config.yaml
num_hidden_layers: 15
hidden_size: 256
num_attention_heads: 8
num_key_value_heads: 4
head_dim: 32
intermediate_size: 704
vocab_size: 4096
hidden_act: "swiglu"
norm: "rmsnorm"
norm_place: "pre"
norm_eps: 1e-06
positions: "rope"
rope_theta: 10000.0
rope_fraction: 1.0
qk_norm: true
attn_scale: 0.177
bias: "none"
tie_word_embeddings: false
parallel_block: false
init: "trunc"
init_std_qkv: 0.0182
init_std_o: 0.0
init_std_up: 0.0182
init_std_down: 0.0
optimizer: "muon"
learning_rate: 0.0124
beta1: 0.95
weight_decay: 0.0075
lr_head: 0.00496
max_grad_norm: 1.0
warmup_steps: 63
schedule: "wsd"
decay_fraction: 0.831
decay_shape: "linear"
final_lr_fraction: 0.0
batch_tokens: [16384, 32768, 65536]
max_seq_len: 256
doc_mask: false
train_tokens: 223600000
max_steps: 6149
dataset: "wikipedia_en"
MLP neurons of a small language model. Each row is named by its layer, matrix (gate and up: input weights) and neuron, and shows model dimensions 0-127. Each number is 128 + 24 x the weight over its row's rms, rounded and kept within 0 to 255. Numbers have three digits each. A neuron's up and down rows have the sign that makes its largest values positive.
A block is one neuron, or neurons of one layer that tend to fire together. After each block is what it responds to, as a language model described it from the Wikipedia text at the highest values.

L4.gate698:122122152110162150121117117119098147128130092153125107127119100165107142118129135095136211144131143165161163089118093093137137145080154148159141145149092097116143154123143101157104134113108146136192107137125126146182103155134099095136132099119096171112156116137117144122141104140086161095112116166147152162123160158129179147112096121144142171153080150102118135129146107101105118090182
L4.up698:081106145127125129180121117127104176105091121108099102132131124142084182146115108140122168129147124128098173121132106120136130102111104104151131135083110116106202177133126125145138133160129174101139141154125095116194099125150119109127131134176140113129154089136106114154164143135078118119126144133143108146105188140105181078118134121139114158144151148122117120157151118099116169133140
Wiki section heading markers. Opening == or === at line start that begins a section heading (Results, History, Preseason); weaker on mid-word pieces in titles, e.g. Financ-ial, Q-ual-ifying, 2-nd.

L3.gate84:145100138081125163153137103162116109133145147146119119141161143136150125140129101125132123106132128119173155168095134120152074104132120129091133105152115130122127103161120119134100190113146119132123143150163071135141129097104108127114108131114163149145123122130124143136123140074120126117092145110112131184160129135108140144157163108155140181118131137142174132142199108105106175103120
L3.up84:096085129083104144139120100161111117160125133144128137167141141118138141149126118082110112141144125114159190141101096140137116111167114101113144081136111131122132108138106116126142179122151117103120138151136095107140123115116102104104128145126189155131134139136119179141114124102094143125113129123090139158134105103126140141143148093162118177120134140146146148137176108140105153114115
L3.gate151:098092134079161103131144130132167060100102107129121155116131096108117121106106152065139112151126090119118155132141087113132113143127126158155149111152104107153097148101106103115135110123143118140096146152106133178134129110139144154161094115123131124113116107109132107118107140137158124156138149108097140129130105121127118143115114157133104139137121096118088149110156102109128176130125
L3.up151:076067120085126115160131111142153089106098101140134131107139109112113123099115135088140109153101117106123148108149092150118111160095124126142112102150104126147126159106088077130148119131142115145095127137101149185130141112156133132146092095123124124108107137131153086107113158168150132134136153086105144124159109123127110146106081148144092154114113112116091121094155116109108170138120
L3.gate173:171110149089178101150161126174137098105137142137128086168113112123150092133135115146089122131143164164134150168125086108104143124080139103117109137168164110145136143069092139159115144175130120092131163159096097087121121172130163120139133132123103136096113084138089150135114135107139130097124110119152117093125096150128108129105118100139142121117102165180124132111167123114149154105154
L3.up173:169137135133156064141134130138137091096135115168094108115137087123147110124128097144155123160128149166116139136114105079079133134151134132164138117136164109120116140071129136128128110153145096100130156149135113067123108150162118093127175167126102125140109130119134131126126133109112122124164150134090099148088108182109105171131137106139117137148100150188121136123130077102139133118152
L3.gate352:126093104112167142108129073137143093106114126098151144082133156105108150120118132098126136112106151146134143118131144102165184124135165124172137119116154119160148119150096103153117134149096172150145111114126151101160118157150143133140080173116113126097102116131109150150116093116103145070082101124151112182149149122108145137143127166165101145129115104115165111137130089127152145138137
L3.up352:113118083113149158123120073108116098090128110092108156124141158112121174074107132105125109143137132157124151142167113124162194142116127126126142135143141101140153145104133098115151114150093183134147125136117117125187159132134123136125101143102099125128096122117112104133138108133092129087098110130155138164112155103102110121103138098167108120128110112095123137105121079155077123116132
L3.gate373:116091123117094105138102122126145117146173133123113155118093113128160157095118114115127144193171163147130131137169147094072146115073158086155074134125144105060126118107145136137118130122161101094100113140148121125160145122162151164149081159157116124139112134098156124145140117133142116130116155129121120152149163164107129143144149110160132186141149101122157164128120071145118129120120
L3.up373:099129118110122150148099124118121108123132127113132158141110137130144163123130133142138130141175157125159124143139148112098155135063150118151106135122101085090139138109119107141152147122148118084087131129133116127168135144171137158128092125184088110118126128110136123114104135167135132099097159170131152136158165156129122164162115094160154165127114086170139162162140100100112160145107
L3.gate387:131114098112089156143118116139161124124137132121158133109153149145159110129134119139199096132141079155071145122135158165160203125102078101101112120111117147131154154175144127172113123161129101120096124160073156116154117144167103098174127137134092096094134121110076102140120140113101140102135164133102137146138154081141136132145130156138147138139125115111098115133125095115152158130145
L3.up387:158101094150132136143111087145132109164135181116112169095122123122165131156172163096166083179116119151102152132155144150146176153065131106117144151117112145157158183118097129159066121119128147085112131141098154117131183142116106125177118112133109134129189122140127130124120170121105130134142132122126143105135131099108105138106134160143104116122129113143147135143078076137145146146166
L3.gate406:129175159110133144134089093162137128117110095134148084139146050095145107148146112119148155150119140148138162119130110152149176147145129128154117117100111140116123097101148107120112127149179097112093091142128124127177142119147123154133124125095154120109112162139072105112129185145112135142140186119149118114110156147109133136159101149121167126106166133098125102125116133154135119120108
L3.up406:104149133158106132128092141123153155133145164145123075110193137111143119162127154120128135142116085139126110123142142126158157127156160135143131133127117127156125123109111147161122102136143158101135116109102151090098097111142118148168172099129128115149116129123101118133160160181118101128136165126120092067092153118149127160143123188152163071122165145091111087109129163123145134093145
L3.gate447:138106125145104118133139154152089139159156148106128164119121129141089122081158104104105156185107130173120139119116141099100169158123183142138089124106111091124142152078153140150134109078165141087143133110127117158128160121110185182114175141113126144116097128101101150128141100112147126142167119124106086137121116107143132132112079098123108123154147104136160135107136134108159142058142
L3.up447:125125125137106137106141125150075142161154141116146140101110134116097108083112103130128149164124112159108125099130141097103171159084189146137082124116099084121114127077143121131133108093150123098155138126118122142135156132134190192091165143117108130133122135129096117104147102101146154135175123136117111135116149113132131138124098138125119125159147152125171132099168164106143120076138
L3.gate448:150143105161122159171116148165132145104121117138151103158138121128106146139138139146146132111153134113122124112169123103163138115069182109115175116121128128132119147122128092126151122155142098111115211104155087147128121121178130108130135149152115160171125139175099133132192076153157109121115174163143122109146162143143091070141120136084089144130070123108127127100120142114127117127129
L3.up448:163129140155135144147129142156143130139112129136141111147124105144109132124153139165132084118155140093125122112147095117149134098066167109125174134113136114132131155102134101112154148176161100102131204100155062132146140095169105117122158158161121172149144129136120124124162089136166097125112167145148094090132137170159118086162084142083110153130089118125134120095110132114132125105123
L3.gate459:148122089123090145143098131103150129156168133150149098141135126149178145109138110185140131127131118125117131131133102119134108156088115125169136131112140180137144165100104092128189115137136154113129121119134133119118141113180095113130132083125130134138174128119141127145183154106142104108107102133167095119107125158097119143125117173126124150097167167091092160116115139155135139085112
L3.up459:167135092146097118155082099127140121134126144156161143123110154131167153128157082151119123125115095134146160135144093101141127158112131138150135102127170142116155156095125119136153114079128125115118098115161114132099132105144124167109152109132136131139134124123142090120143150076106111062112133128112136135119123130150089129112119147105116137124130133098138159121093171149143153099172
L3.gate503:114088116089133126134072128107139129080105157105131123096111138116130097104121115099139132174100112150131111109164120135156132120094130111154149164147128118121144113077147111178131171112130110106135117171143147135124117158159110112149126176170106127171162122138106117173123151145103161116163160108091146156097087110120191149089098118181154147128162134138168123160123090127182130129149
L3.up503:111117121088092145133091144122147146087134121068139100098093154132117110124130141113121127164099108163128093120176138116157153122113141099160123155147131111111135146114150108213134141105125114093142112206134137123138127184145111129150120173149083136150113149161105112169121159116111161136164144108086140137119107100097176147117091097188134140124171131113157106163117109125169133131114
L3.gate546:144109204116103153122152130130145102138120125130095139157132140128145132154136110157154152164137136121090124102156135134104139086142109116135104132168146126138110095117140112126099165124142164118110124138093158109143125133114134143122154132140143107149110146151120109131137136108150142137122096155125080124124111128133117129158131114093167135091147117134130110117148100135199099115138
L3.up546:139083092101093122121096145115148108125110127121123161108091112150165133129109138089103134144140118116093162118135148113096166159094121137135135112085080104157117107124070144128158158061136159137146160126132187115157121142137129124136105154127120142132157152121104082096131139124101130126137098115164127149154132108127153117108136108140101154113136130124175170137112086135140121091190
L3.gate575:192103121136135108105093138090135119128162123073120115149108125126149182087133142152116124098143123126112089092149161126085095092085108142093097111105182155134205126103137127135131137141115143142114118108089092142164138145110114149098168111149122124138132105148127140110155131094141130154119143150145124125140105161153113139136121132148091137123095151096136173122127109131144159106127
L3.up575:174139111137123113147151097102096117166129135127130118150128119128123184103140111133151146135154116143145092115138115083104127098091107134090150113096134151101144119108132119107158142120110151138085124159137118126134106160138107144187111159135072097115133098147166156121110093061138123097127175142135124111101106122180092134133175110144111115148103178146171145105144106104137135130120
L3.gate636:124089142134135142135140157124102092152111143151089158090108162125127172127124081111118138161154144151063131149146088138136154108072113177142147125148173089108146130104091165122108124160140152126139092142124157116155122139167104080127113142143094150090139115147099102156099108129113121122104157126105110110092118133139184156108100135131135120119145118145126145125113084105120131129128
L3.up636:136102144131144141144104143115104107156130136131116160080106138141121164111115101125115152149152143160082132130148069150141160114073103156138108115152153093110153118102134148138103118161135138125138107139123151119160127131165099071137135173132101145083128103143087114151092110105110130109107169124110117113096115126132170139098109142117142132119146106151101138103123087105105116099106
L3.gate681:126092154121154093142091078143120159091097090154166127115156123093154154134142120119119101101130143130091144124146095176089154132101133118142093171144147100152115148081146118090125101139177111117113132116132094111114131109138131137118088106108127089102091109119154156107135184132132142136144139092083103129173136107128101130158152153137117168138137131159170095157098127140114160105145
L3.up681:164084102118123124111088114126106137136111124143155131128139081123091178140135123108117115120147153124139150100159159188107170168124134161160139176145176083129126178087140128124133110106140118112088107116120106126123129118123129163122112122129124140102073098139136178123110148122134136106136166121119133121157120084149107131182118119143099111158141131171150069144069141110129150142129
L3.gate701:106152128094104187089114151118166140107133136099160158134120087128105135112122125115134132135117127176137133105164140092136163109107128141130129123124144144143083129114122154121121101108132171093079138114157117121182135134130136120175149127115147089144093134097078122123089061104131136106131123159112136122131107133173066118134082128161154128118143129099112108139094165116119108144116
L3.up701:115161122100107188079099141128169128105145138103117136119098087127113134118131131115130145129126126169107124103183162098138162123109128144124123109127139133143069134112124146120117100122128170079076136107160126120178125148136134129165146109110146114138116146090095117127093073122130133092126139160122160131138107129157087114134081128156155135119140111103111124124098166121115106147124
Wiki section headings plus fragments. Mostly the == or === heading marker at the start of a line (Ecology, Biography, election results); also word-initial Tr, tr, att pieces and school.

L4.gate14:104092104109155125159131111128100134105139127097150083139099104122134126163145093127129127091110096134097062146165118141166135114144183128143119175118131165134094148106112100110115108141148108095152126140092130113076037142125176161144157108104154106140109103141133135118127177111115128141126124136179128089146124121153127122101140113090178125158119150120105149166131105097139160147100
L4.up14:104126118165107156158135119105129117095121129131101108115109068134122143155153096136078102089132122133143105111134150152107140098140166133163117138116145133124106116108148115106131137128139123126127126134112084131111066153165189143140135114160138141144123112186101129122097157115113123143138095130165125138120121123133137124101148108106178114168127110153130118173104115134143139154110
Proper-name opening fragments. The first piece of a multi-token proper name, often in tables after a pipe: Aust(ria/in), Anton(io), Matt(hew); also the month August.

L3.gate47:070120167102098119136140163122145084165115092139125149188111140110099147135078129102115083127133108105150165140133143134147144120141123141146163085146148148119106147104182147147144135144143153143080111142150158094145107112093107130112180169143130123154106149087145146161087118147091137139150127132148178138151126103144141133147118106128110097199095141169137095117182106153152132115169
L3.up47:080146112152102096167138167081138093157146076133120137135103101119128136121092134111097079089146114113138164106138143122160119123141152128134159100109166154149151153107130118138157146139141119110084135151174163087197130046144118128138142119138096161155117122121174178146108110150120188146137099166119181096143094118131130138129123138099150148158111150165161118115142143129136172109191
L3.gate100:157125122111124141145121090177097150157117098134156118163127124104112119144166102132082145115141165151118093134135123160105078122116162130138104147087170124154126128149135084097150077136114132108144154123142118095117103117151100132155147158093097134114133138189177102133118125144116159129101121111150093135140147135163119128120108126097137142144157143117121112185101153118099117093127
L3.up100:152132122120126151140163093139098142129099099130144127139120118096109110159137122134092135103154164140159109162100088164130090117089174147117110141103198119149119126154134082121137087152124158108136135130136128085138124129133092130166162149082107135093143118165154136145149138136096172117098162111113131117132144132152120107124108079097149147159137116103126097146079145105111107092154
L3.gate133:145125119093065139113089094143150142075119076058137152118088128140088122136157068137140108130155141148126134100130142157105110145127119123120166124139105138134108125093154122171148131123118160129119150127135158070134134181135152145159130132164128107161091111097103132112127095144128153168153151146148151144105145134138135150139107116138126132103126125151073116141148121139080099125132
L3.up133:140142116087065143095113067126135079085144113057126124110074116150106134129128073132130131132190124129126109140128136163106118138116112123137104154109081121093120129107168107156140146098096114143136158118134172140103149146123125123163146127168115118189092124101087172145081119152144140165124116142131151117123131132133140112112123121163136153074145123143114129142141111136099116148116
L3.gate146:105126157095129111170077094108126130083089109144102092111100094117149150139132103169117094106116134127153142128104109129107106146110102107118104087121135130122134120127153140136156098130103105121121146122141131133177118123139153137097153173122103107147155116133159125147167106164120144103136094076133166128177158128120133099141168167080159142126131148093097114110147116133141137150120
L3.up146:124097136106125136114114111097133142080105109139139088117130093109136111141106136211095106083141106113145116097121136114077132140123109121129107101138109112125148122117110165144135079142115091140121134130148142126168127103139141143131142160120110126141144097148118102147165090187114165128126102100157124107185164151131121122140132162113164130124121133096134115135133126160144132145113
L3.gate156:109119146092168154130117144167103140114105101149152119104123159103109146110130116138144097091132117118132107133158100149096129119156157127094118118084109132162092157152160070133120121117157116092147175113118142083108126159102163122166163125140138127104098101116147150112090154089118106131115119141112170048137093162139185157160159102138139088137170131113118116135136141144085095153143
L3.up156:149131092122142139098107104106121150136164095133138101100108128148176123123119124141140145079176120099138093136136162121109118145124143135118117087123085161132102132145120139138129163159175123116163093112139134144114151112110110124097163180125141111136134115122161104112143117141109132134086127116159172153150161165099133129117158115149161119110118124135148092148106137166103092144174
L3.gate227:087182105128149078155160125103113122143174119098145083140107136104111127155172134124132119106154139186138145115120128152087123148149154117109109094163178123102057141139113137128141107152111171150129133098121099090153115122127127128148135133127124126137148120146155131109095114152115109110120089146123180109156143138123078124130120122174120147132118141128079101141128158119098111118135
L3.up227:082144096153171073130119125081132110149182111111148085133109141109122129137146128109152124119159157166126136107149129140108141137139165103148092100150144117104072149143118132117167143161116190171129131063123107099150098124120118143157151131122124132112154111148169128112102144157104116113121066128112176117170130122119077132136148136158126122122117146081085102137129137118101112133128
L3.gate305:144111171115098124163145136147139131125113142132147096146115142135111105143142154127109137088100102098115152112118109177099159110131131117119141105142126175107111140121152104166142102163130122123161137121099126119137117137137132119129128117130190144130124112141105130139082117117061131098150155105152146114119121165144095131177173137125107171118148153128125165099143130155079119115151
L3.up305:171123163134128125151142101135144150152134098124167090115115122139093116127133134123136128091109096107127162101099154141083122097129140133125151097140131184097102096124131122104146111168115117110161144121095109154139115146104138130135147127122180167125115127124123132146093108137063149116126119125164144094121088174173099110158146122119107147111123175121107171094151118129122095102150
L3.gate323:085127113133112152117090126162166166099091089134143141130108134133146125107135149134145109133136137116132117161121146173037127181147127142152143123111164154095121110110110121153123093127113127129108134123135162101157163120135093148153147138113103138104125093126130143130150109132133142099128134121143094143129139174173085127138137133138137169134169133094120130124129137150099118123145
L3.up323:081128104128114144130079139134161165118114100157146153139093141132144112141122125122122101149130138115125128157089127158050133173160124137165128136095165146107125105101144126149109096161085113133107167120144166087151143113136102140189113136113109141124139094121137110145131116130130150126130129125140107143129142157161074126126131131143110159139184147111103144105127127156110102128119
L3.gate426:128120123086129147148105108172046163127137170117125092104105106077138116123160115137100067138148141157146124124150159100071133097094175111104109155158126125108084134137100091137115155118116127138070165118123083122116109120103121166156123168160120143121128150162115126164136155161141106150130124130149097139130174133157162148152163093163138111105113129152128099114131117124121138139127
L3.up426:104133113102120153147104119169072129140145152109119130123107122096119129114152096153121110129151149155118118113154158136082110106073176096107070136159149135095087146126116090125157142135126128125108135114119074136160138126115108123158124173150133105145113184189130125116149167165137101170135136134110101148134183153159164160155160141180141134112131132137129103097144117093136148137119
L3.gate436:144141153088118141117151131111099141112113116091115124115095148104138138139112148129123071116149168127141109087106124176085080146130148150155124172144108110158094118124143117113151128122101148117112121126144147133128110191157123131144140102153135139114144086167100134160133134129151102125113131148191126128124163173114115164126080125156116084127091122157156114158156155171096177061127
L3.up436:142142168098134117116125129155085102115133131134121126136084115115145146158169098112109103116126104136159169132092127155139099154125136101160159146085135116094122132106126117088154138110133154112071112108157096141117145150141153099130108170153108151086147095147120095166141138124123075140119137103143117154108154141127175137129107095144120155125120131126123148105130157121130104109163
L3.gate461:107124153098162119155104087127059152118114093122129118119139107166111182129156149119134070101159078136120096127146117186063120185148148121094135147086132124130120114134114135127145106137146149115088116096129110119127107119120151166106201134117131116142128123148115163135112097129109119173136148129177146133105140175117118142102153136131156147149137159132105118178129121126111125143177
L3.up461:117114130117146159160120106122086158084122124087135109130110121164118203124134174108134071064104108105136076150140111171095142196171144121165139125082151105110142120158146110148148102127149134135111112090151114118142136112133157162076158151161119107125119107142118151112101106135099128161145156122155147138087141156125118124115197122124143138179140173138147119159115110110108126096133
L3.gate495:057150098108117122113110127123100133118100149119139111116114137131130122135153128142167135103095160137129124158157121181080090141160133100121078120070137139110081082131137108129168113164131097125124184119178083114123099126097094121169192141105096115141127100134119091114119115146102141133137109094150134112092177137145124137146129088142154156129128136128108123129160136133110134148153
L3.up495:068171136098134116117144133141089122126090146152140129152111121149104128108121134118137084097137156105111138152140089146095084161165141130128087131074138135127054097162150086145127130125141095116145157128128087107144134147133102113150173159053120138089136112136126096139096112145083098121138103117141133094078161144146084145135133110142186136156126148141114130133148132149083115159152
L3.gate509:088134126114115126170147119104099135091122137104142088139137087104127150129144135148119144070134119132118118116143139113121121115112182132137111118078140131134103117135091114111138132122151107125126126132128126155126085134123105148158115134135158107125110116161126101124116133210135137169171083087132135113155157144128118133124141137103160112180140140119108111185075117129161137158121
L3.up509:081134138132129095169142168114089164106135150079106100153146077072147127139130154128112179075126151126145111126143119096101113135121177130124111099070137140128122104122111107114135136135160120122152141139121134156104073134120139153166144134111134090127114081166108098134127123183145125165155080096145147133153132129110119137115130124098177096172151134111103095162094137147152119133155
L3.gate538:140116101088166141141157152149132157145138148129111114147127099129066126130118131126112165059126152143156119139179092143112133151107127122136166109106189097161104120127090113114094141134125130144102159133185145109119103141138161101155150144126144087104134117131113151114106134130122081151160117081131128167114107137136132120110090111160139104124080139126098127140129145161152119112162
L3.up538:153135146103115138140148107120132155169107135134117122126108118146103155133131112123114150110167146132142135112208112165122142180089109126124145107091134115164077101125077126114123112160131125143115142146139131131145108163124150115158149110147129130096143139118116138152133119149127092153123112121146118130123113162153146109118141115146141098145140160127107166176119110162132126114152
L3.gate598:125131139112128099150122152166141181109128116115114105135140145110128173118115147132108087146144107114115076096161119120106182107144120128143129096138147153113139143161135152133122127125166127146126155174149135090111102114152148174133189140137136122111069169124120124111126098130129150156132109105138131135103128150157133099161165126124153132128051146117174087153122082146110063151120
L3.up598:127124160142082163131123108109137145152139140133144102152068103160158148092179142092152062142123094123157140130142186077119091138121111114131106136093100092152137149122122160129149065092169093112125149130127115124109081125120137138121130121124108103119170160156141103117116133117149090157123121137182082133150138146132106132103124112141103136122113142130092096121068099161150097168099
L3.gate689:141125107143149120091141089106140089096123137140127124113135144123141132133129131158144101098148138123125126125144113120137140132128131141131137132096185122061106111135138151129152089137139113095145146111121129124185141111139102100115207119095109110163160123156114079111100136142127167133122050144137151133159153138149121164114175139120139125152113177091105097163109143074121118179167
L3.up689:130135136086104131099146118137100121128120139142132127143141142121119138092083174151139134103163137127144123111134156160101153133136156142131092111084161094132111131150137094138161097172102187108112142167139134132177167160134088101131169079113121116151119135136122098151097092154134142139146078152159125147138135133119126133109120183096113126123133157097136098160120148134133058164132
Given-name tokens. Common English first names beginning a proper noun, usually a person's name (John, Frank, William) but also place or brand names (Frankfurt, Thomson).

L10.gate137:169096138174149150127127132138092133097176149106195126112084113145154125127140123127119086131068142120110120147151104184128109133129110100062083143138128145131147089166118124119151103131149139114117093104112117120130135142135139103205207149121144139143106113125141076105180112087125164151105118116165102104167163139142154117103132153141124155161111144130090127136119129137116169129128
L10.up137:120107158162110184094159107132104098110182132120167090097132115157133141103156088128142129116102134127100115132172099163118125177122104102086100096108127142152120102172136134104147093130132139123123122125075112112157146138153122090196176140096150129104126098113126125113156137082122141130105112103164107111138145149156151119111114127172121121145139154156114128136099146108116165143130
L10.gate159:152111105147124117114158126134151144170158131107121119106143081135150115159100118123141145158109113158135170142149157145126108161129113156165099123131104144119091147128141107086101145112133131122127109106150091134139133127120173120131135128088091199160114139142187144092131107087136141100136124168127128142091156141165118106169132119120160159148149156131096132117133117132123158119131
L10.up159:140111132166111106142102159136141096167104124120122108121116148176137155127124087138130125147091099117129140140147164120142153128149115152168151151105157128143119111124115133114133150127146110127101149092080168126109090108127134145164196138119155136127107121168128100169148132107164108103102140166122122136076132141145124097122113131173127090142099121126136154147123087099140108139113
L10.gate258:139102140118178146126085129165100147141124120156132098140114162141144094148102101132146107163156114159141126124166143121138123100125090092114088138133114126134122131129101113091120122158170131155120134115125106072089138142162190108120118105094160141112054113145118155095113135114181112103123122139145122138136135130124166119102111114139148114146115153103149111137114164087134118151112
L10.up258:100128156129138101078103148129144167140129162150160075095126119111155091171106137161097119149157133148093180152138141093176149113139157111132155159156100114141105121120121092136090133137137128139112131113194107105106124106127131128155187094108099156119088121130158123122115123094144167125070097106085105129134142119090142137128128123167117115121117155085135116130145102130121145090155
L10.gate289:113139122129101131160081130176106179097162158144148120145104101138154147098115105144150115126149116133159112119114128124092118135147152138120140128120146119126097141163123149155144115091136143106174136095167107136135075138100144143150122147142131066139121113149138091127086121126165136134112145144122158129123161078149113099127140144150137096147126174089104103138135114149127137128100
L10.up289:111143126122121138149134135140072139144157137118113133053104167124124082152118089114149146142132119144125133155139128153173062172152137127124158171096117165094118107145140098130130165108126131132108156108176137121159084147103164139125118115104153133129120102155105164131094149111121127107155138126138171098100122120128142159162116116193083124163139119156142108103122144127102140156176
Surname-ending word pieces. Final subword piece that completes a person's multi-token surname or name, e.g. Rodrigue-z, Clin-ton, Saund-ers, mostly in tables, credits and lists.